python train.py --n_layer=12 --d_model=384 --vocab_size=8192 --activation="tanh_gelu" --bias="all" --lr=0.0151 --lr_head=0.00805 --steps=4860
MLP neurons of a small language model. Each row is named by its layer, matrix (up: input weights; down: output weights) and neuron, and shows model dimensions 64-191. Each number is 500 + 40 x the weight over its row's rms, rounded and kept within 0 to 999. Numbers have three digits each.
Before each neuron's rows, "fires on" lists the tokens most often at its 100 highest values on Wikipedia text that the model never trained on.

fires on: " L", "l"
L5.up1408:520542476491520558539447474583439527488508476484556550458570513510478424447475490511526536515491551426543569503500488558549476486500549459492492457471537503541477483498502459475475562513499492505536462441514552441514526482565475491445491484485592480546526486472459574458573464486488445530528497572435525482501495512517472536497554487503559425500518510499469459443428508507454502511480
L5.down1408:471470443488403497477501481514564505458448491516461432457500457488518536458469505486517511464509559529501511521520461491509480451506498544453488536478496491488457502436436545517520453482530495595444533566602548514423413460526514500528487522516543519549545483555437561497433445573509488545472476565537532530454434552545503471510502537519504502447461563560509488463491517561522508568461

fires on: " |", "r", "ent", " tr", "red", "om"
L4.up8:404548470505473530502515511505504448493524489457480426550529571464515478473492563502577462493490488520474504489492548542486504446445446510554502516449491494473454583466550470541515583467511435548468485515465504521491448548512484496528555501473489490450519480503492559499519471524529443570484514514533504464587438589580481553500491498540537431531514473547482580450476501455579527470440
L4.down8:541537440546465441494482519615484565544520533558494474586417500542406487492457527517582522583428567492500448533482562522471520513557515438540493514499471507538595503520440471474559424481432433459495548565588495543500516526542487517468453539499563452552492456456509433502525497473450482522555555505516462521557502483514494484470448485489480448495476491520524545547463471505435479509488

fires on: " to", "it", "oc", " |", " currently"
L4.up161:470474440555511479514534490422512560511512532487495517537512541492448529484438447465559477480590429523534446499469507451634458489486494486477456417545486452536507479502494537478460485555448510463440519476478501513494536531448424506519512482521497492472384511526451497540502557519546537535465448451506456495481533523508516496441538477518446539475460424518439536549527497523471485561549
L4.down161:562513492471557426501447552556491524527494575443434495480461487489444538523564461504527520515492507503474580452517510469451503498480451494485535463515562544458516572494555544482490484476499399470494417447490480519568481492490572466512533572520549491463505461532536525507478502462536581561474551502539538481514482514569390503568558411525506478537507493412500508548441478521462473534472

fires on: " B", "and", "or", " Star", "ail"
L9.up761:579512498471486442552541477554480513450487459486445438507470456518500455501477461423500476531434509540497520480482466492513500536539507466415491515539453506532566455549513502467506462484438502514497528491516454518555496536511534558437460392507498507488464549608472500443472536521489488496529550496469542466515513532526524515463462502478501435540462536435542397556461490454536447542501
L9.down761:490488503574491584526531498530558447422534539518492523497497530475516472442481547483517467483587544553541564464490432517579550561533427485504441530503521500503438491514457500522480498531510446505458495459490552530479470541420496440493524449488550424530387414570490531492501546514475525530478514492474509509454441496456509497517480494513471567506421549507535558475533506519494512523485

fires on: "s", "urs", " plays", "ves", "ens", " go"
L4.up0:497498526507478507471603507504445554554545536516519507485548541477465448479553552455488495442465549391503459570551499432495482515534520460463467553533481528550492554441459539512499469563442535485492463461508476504472551510522545498440559515502473388476547509517471446484547550484487487463599520475515506493446506490493470486442511535543553570415546512429522443509522491525553461488489
L4.down0:477578444497514433528484526440493524455483414569491499467456542485466544497503447498526491478510515527503530482546463545530500517509482518503528433527439496621500504523442449502526503530526529466496426477491514467535438451463532505489497517527466520533485555447591605513498450506497533545457596450522526485557531514570469491485522498546474452577435464558497495496443506472485467457442

fires on: " f", "f", " def", " (f", " F"
L5.up619:539552540500492487443483522516498474473454526456461523540520496488454476480502513474555410513552485484526525539545444550534505534477504537505438465496465515559575525560403477504461550548446474489514509466427449477478454492513566515519484488531411507564499523504487492508492474483479557482447528439473443479488475502489546493471556535491542560500512467574544426479488472451491598542550
L5.down619:517533558424459511426486494597500519476462515395540482587492442458493505551451470480523519544537504527516458484506523564489545592520613526436525489556551532455415494487453509534490544502530468473478518445500525483529536543457510459507486543526453495413531471494482465519480482522512505427508516502469478471483534512521510482502530546578476564496427515547530476494437473508507538560498

fires on: " W", "ot", "/", "it", " Website:"
L4.up471:447513421490507499494489461450504492547482506519495521507504480520499455504492541554553501493569512493465453470463501517534588547497537511484506468599564488502475509488464526489488524517442510477530440518448450444472546493580460467482491491485478485460479465577486478499420475470457544519535510532582475508554469397537452483476465498476483489497460529519485632473514512519488492540543
L4.down471:503529541522522568474448445524580472491535492468496462544522580541422503497500427437479504538471519467472516396522542525548472543562500544489524521557524530573547514427477551500434497456491495473467488597499524524478506490455603467382417512523553487519511481474538506474578499423508540483518488532493556491416511548504515510472435515561484524562529430476504478463444464478403462436543

fires on: " and", " or", " &"
L7.up1033:470519451518524545507516485468564508424522539458489531490522578486519440436482517519482557532541529525505431497442519479509502444522490517538508491413433524448455474509500488546516489496490447483450501415637474559459556497484445514484567510500510500416503526478518478549517525460562527558472527481533459470531563422577526487492553566506545432489423515550545516491505518465500482491554
L7.down1033:447499517505581430503538483490440438442565455459478560511536479426435450498558557548488515451515526459456548529474505526532462438508501596476470524490479475436507495502503513511483511524594459512544541513520531560480487489454525499456507533487530513530523500539456452467518444555564412538508521500524481571555412532498503529516498435525553467533420523544488462523561497484488497529474

fires on: " l", " L", " def", " aff"
L9.up858:518564468561478617563486468518461546516410488558483485486518512556514495440483577531481526458607460497510507487486461495517490423481456489533489488405522514483465538508490523470496519438465518476457520438558520422502463503513556448398555488486492513473470450531468466523531437523485479497526514597480562517496410454534524444457519447497474489474505488505540544469459509532485462508455
L9.down858:448566471558532522508441504525532509548422471566485493514479503529513496437430498574521500453539542450489485484494552485482440519489484421489546444492484549457517496442376533607501502513495540505468526446563513478477489458514480486439483478500556471416489471440399519470519488505500515492577522508502550508457519501547484510428494408424492506390552519518388485550476516492509482591463

fires on: " St", " st", "St", " str"
L9.up885:555603507558529554526493530527527469502499556501440487556503538493451484563513450552542463518546544459493497458493502518507495592528575519489509528541535562548508507458516555520489536459516498465497551422518567558441511539492481468530487496438467441508488441494572562487564606544515423532439510583519503465482530525568556519513445468540470464463469515464531478513546496518472585496497
L9.down885:563451480409472511499525526457561556469471517513522498533436484541491499543484538518493466519554514453466479517419437473482400502474546508501526533447510475499582527469531556553454486545515539495530557511506536546508491459454463480511455444530532447540481529509538502450507498562581498566505446476377466522475520562413548555524450473501502553460496530467527491561517544491398556481537

fires on: " and", "olk", " &", "und", "b", "I"
L4.up1422:420540516452495531513534595485540457502448567512495511439476507491559486568521490474491475500554493485494554454446469539481470477541477548506508427498454614483494476507514528501519493486511370567516445440537543499515509467379507482546569551493468439498500539479473456479471492504497553450495554459474530464444551510527479529579532607471505520512523566550458471459424561497447502489512
L4.down1422:511482458443495483583548480497513580473479474485436540447451503490479447503591478454493521510518543545545501461483525559459451563443518492482501463493572543482468466528501466506538440480544414431523504506523423472468449527531525510439522534476510524529488515472493516427488579536569485510522435484559512572470442527477511471488493407485495481485433496509536495507554511507509438493482

fires on: " |", "|", " scores", " R"
L4.up528:435521548514529558457483523457561534505475479512509535480501440540450507456488501515578449501481536534420477483534474525503463475490454459516445489473549496485518515436487497464530522522428500415521428483508479442506551484535494494521405485553445507558414538510442408471511523544517496551531491481517525589528478416491544463500494470498415439485531527508561451507476495504550422504544
L4.down528:494547432550497500523583509482542438471537539493509512551512371461495508468513485492509477507446541503471440540493482594549522548467518520535509481476493551545518517491484459582501520461517524610490502503424498528553530500506476469449498478532504501406490467481518515564501501510503549469537503541524487497514531467534582512532520423539476469569521517577451470459492491444557530519473

fires on: " a", " and", " to", ","
L9.up423:500422504472470506564575460508566493436461470449567484536482536481572595518518569485510531390509511532500525438482434402566532459453506553537458509519533467477502480533502539532546475517488498417538514480535446542464496535602493471473552519536525518543455418512507501424468470479522496483529485523496404450435504508449499448463522514463468497457452577503466539453501377436487537525557
L9.down423:499500527443542490479471478420439544578431480503514493492492538432526462505535512529516538537418494490530528509505444500507564531470522544526470569451492479491453562522497454464503548564479473466458497459498562557536461450531536521494521489539465547424446478492497504450499514436503547545578532495509540534508513529515510467455460543519529492517523493522508461497490384559462451517460

fires on: " the", "om"
L7.up438:482536503491526520509492509502456505535575547541550472528524559481510496492452507510451470439521550508506524494506607481512547498530435472503528512476470551517536563508480512536527599424543524485463495538518530512463560564532520580508530499415451568448456470503495447503491475480566520546481452572568470454476519466503506537524525422523524486506449564530443477460473460545522475566504
L7.down438:481493550496504521495516436497544484559488509489458478422521481421530484513469445491523577540506432470475517548515495554447483506539543494530499517481586526488527452492491410539472570479482523533487434531507451486549464346498461482512509523536505488511462430479481549480468495516459556438517516580458513515460515506503529549522573493496443474538462489455398517522441504467511522502508

fires on: " of", "e", " name", "iy", "'", " about"
L4.up617:509574424492516512439535539473491568474501519512573481574496511480502414430519482561545513520566511546495445565526495581509496455483566485489495493454584431577428522581412529435499489542526409523511520528477390481619467472543507509532560445487504507525500410485507457505531533488529550487507427470462429458535496495526515435575518450513541556475539488467534537438498513466442567471501
L4.down617:534532523496560532560464467466534537504466461423403527527484560594464464514583480418453477498500503436569533500595476532478467507517493516491549474486481547503529492494511509522481549419501467447572508505499510554523501559517458468536516463454499522521504445484523553490501511485452512561458523468504484467415492515506544480457497491481526474456533538517462473468539520522508533474466

fires on: " F", " Th", "-", " \"F", "vent", " f"
L4.up1074:449458471510565579485508504516427429548539548530618494519499484479468491472485537456547562497531514476552538520506495525509523564484474499532466468510478465496512520516462513443506549498465512539492556566395538463493402542450469507463516542471543513529494512572449514447511448487494511503546596425539438566599515514496489539523569576531572550491449465511504459516500501434477514474512
L4.down1074:438451493494503503491522508482510484558508526512500513476483524497446509532525497580497551580435472541479449467534475552511463490476585496520516473542558543517516426482547450598483484440545508538451488525495501490524462561447500450526427463497468494518463518558493574523458517570536419476473515508533498543510496452560442482473482525550502482596459516406447469540558469433498493449525

fires on: "/", " p.m.", "it", "B", "J", "SA"
L4.up1493:479528441496511508486508515512523479532508492519454484585463469543450411460439429480437469527543515549529499534447459487465447571554481543456512560491521459593450535551543581538494498469503467476460487487453522495539478484564450484489486393460506511442525490502508475549541545501513535525551393554534537505492445452494399524450503487464438494479482455504522557543551495520477497517562
L4.down1493:528613489542482533473489447594528530544492449414421475510523442525484580498460536549534466466402461508427538441472543514505482437467517537458463498415500515534478471521475531552520505499470496509550533501478416470474484524502508493484490476512463480541564497468517468456500482471490481542510489488537521475498478386484493575467456491544529550474478517486524397461504456497553546425441

fires on: " |", "|"
L4.up169:468537524513531515468516562443479492472486473425487462539460524508511549445530506530488488497509580470496514522494507486521466488496501508528461495479539418518412455473529506445512502482445478422499563551523503551523577515475510505548463513520489588497512424514489424492514562484427455509539470462570501550458513497516546510505448504530476475461532470501478553551404483462502533535552
L4.down169:489543511567507538455507557450518496485386575393509527540445464386475469512562502439523534427408490564516500528483512514526550496460472443502532442525493491448424480483494449515558477473513470442489544537527525528514531495429521482501471438544524503472504522445535460492557515488534494541485485555514470481491546438520544436487476456429437511493465496477572525538420473452476532525527

fires on: " |"
L4.up846:440520447499518435515535572446557529392495475459518548513533496504430523421519484559499495496557543395508519461532507492500414525488504521445506494465467466539430464464534529525505489462451473454480524514471464487485580491449470529553430487532518527482453543502519535518461555484453455575458474489425487577515509490547527486505411470555402443499494548522505520558547494516440458516495
L4.down846:461496471538503507523551512504496506512462548441415487564445502457471481481559466548478497471425490461471478491488453565511434536531449470475533542494511538528510507517455502491488594435528457542495577514581532476485458470531537517592488464523546545502466503499499478552502519511510553548458494562524509485459496464513482490506506472457480529497488492582529523509517484409466482513544

fires on: " to", " and", " order", " Vol", " same"
L7.up801:475516530522493436502520550506490479459513567438513536538500567437470456500526525474547573459522566504570457388535521466549576496562494520554491437514481490471424558558514550516584464508530505499471592531527487527521501504524548521523557482438481533500477501508582491469417459423477465472435375470493458506469472467531495517474407503481597436559578424512558520535435438474515552536507
L7.down801:517531414544512440503519504532502456536499556571469447510470447495567466512444469507564440508501551487564495517436490497509512433531479480550510497522487503499492566428467468508504526542553567489498514439516500458468493501451419473471461489483470564435506537532470567442459470463508564529575437506488440514575477464413490535452481521558455573495552526524471521473469486478472453488490

fires on: " Sh", " T", "St", " on", " str", " Tr"
L4.up1308:587548476514504551461444554448548455534511516435492439518445520447535466483470457530483474481545582470562553459502469600535522545493562469527528476540484540423506509530512475474498553552504541505419501491530504463491409475395521451479494488527441518499450471597504448550470574491481485480507561531400513496486500479515469510522503524522513493573498514496530461508548511462489538507567
L4.down1308:491458534513535538529509587435445520498542587554467536441502448466505474464512462515461507465478473467554472496457417468556525563454489430503431452477547493488529466535455533545454510504487434438488513514522392505546481522472541444532504496520521504457457534567498496471508494550505556497454546479522547519477496494538493482525566499564513500562512515526462512483525488513475516496575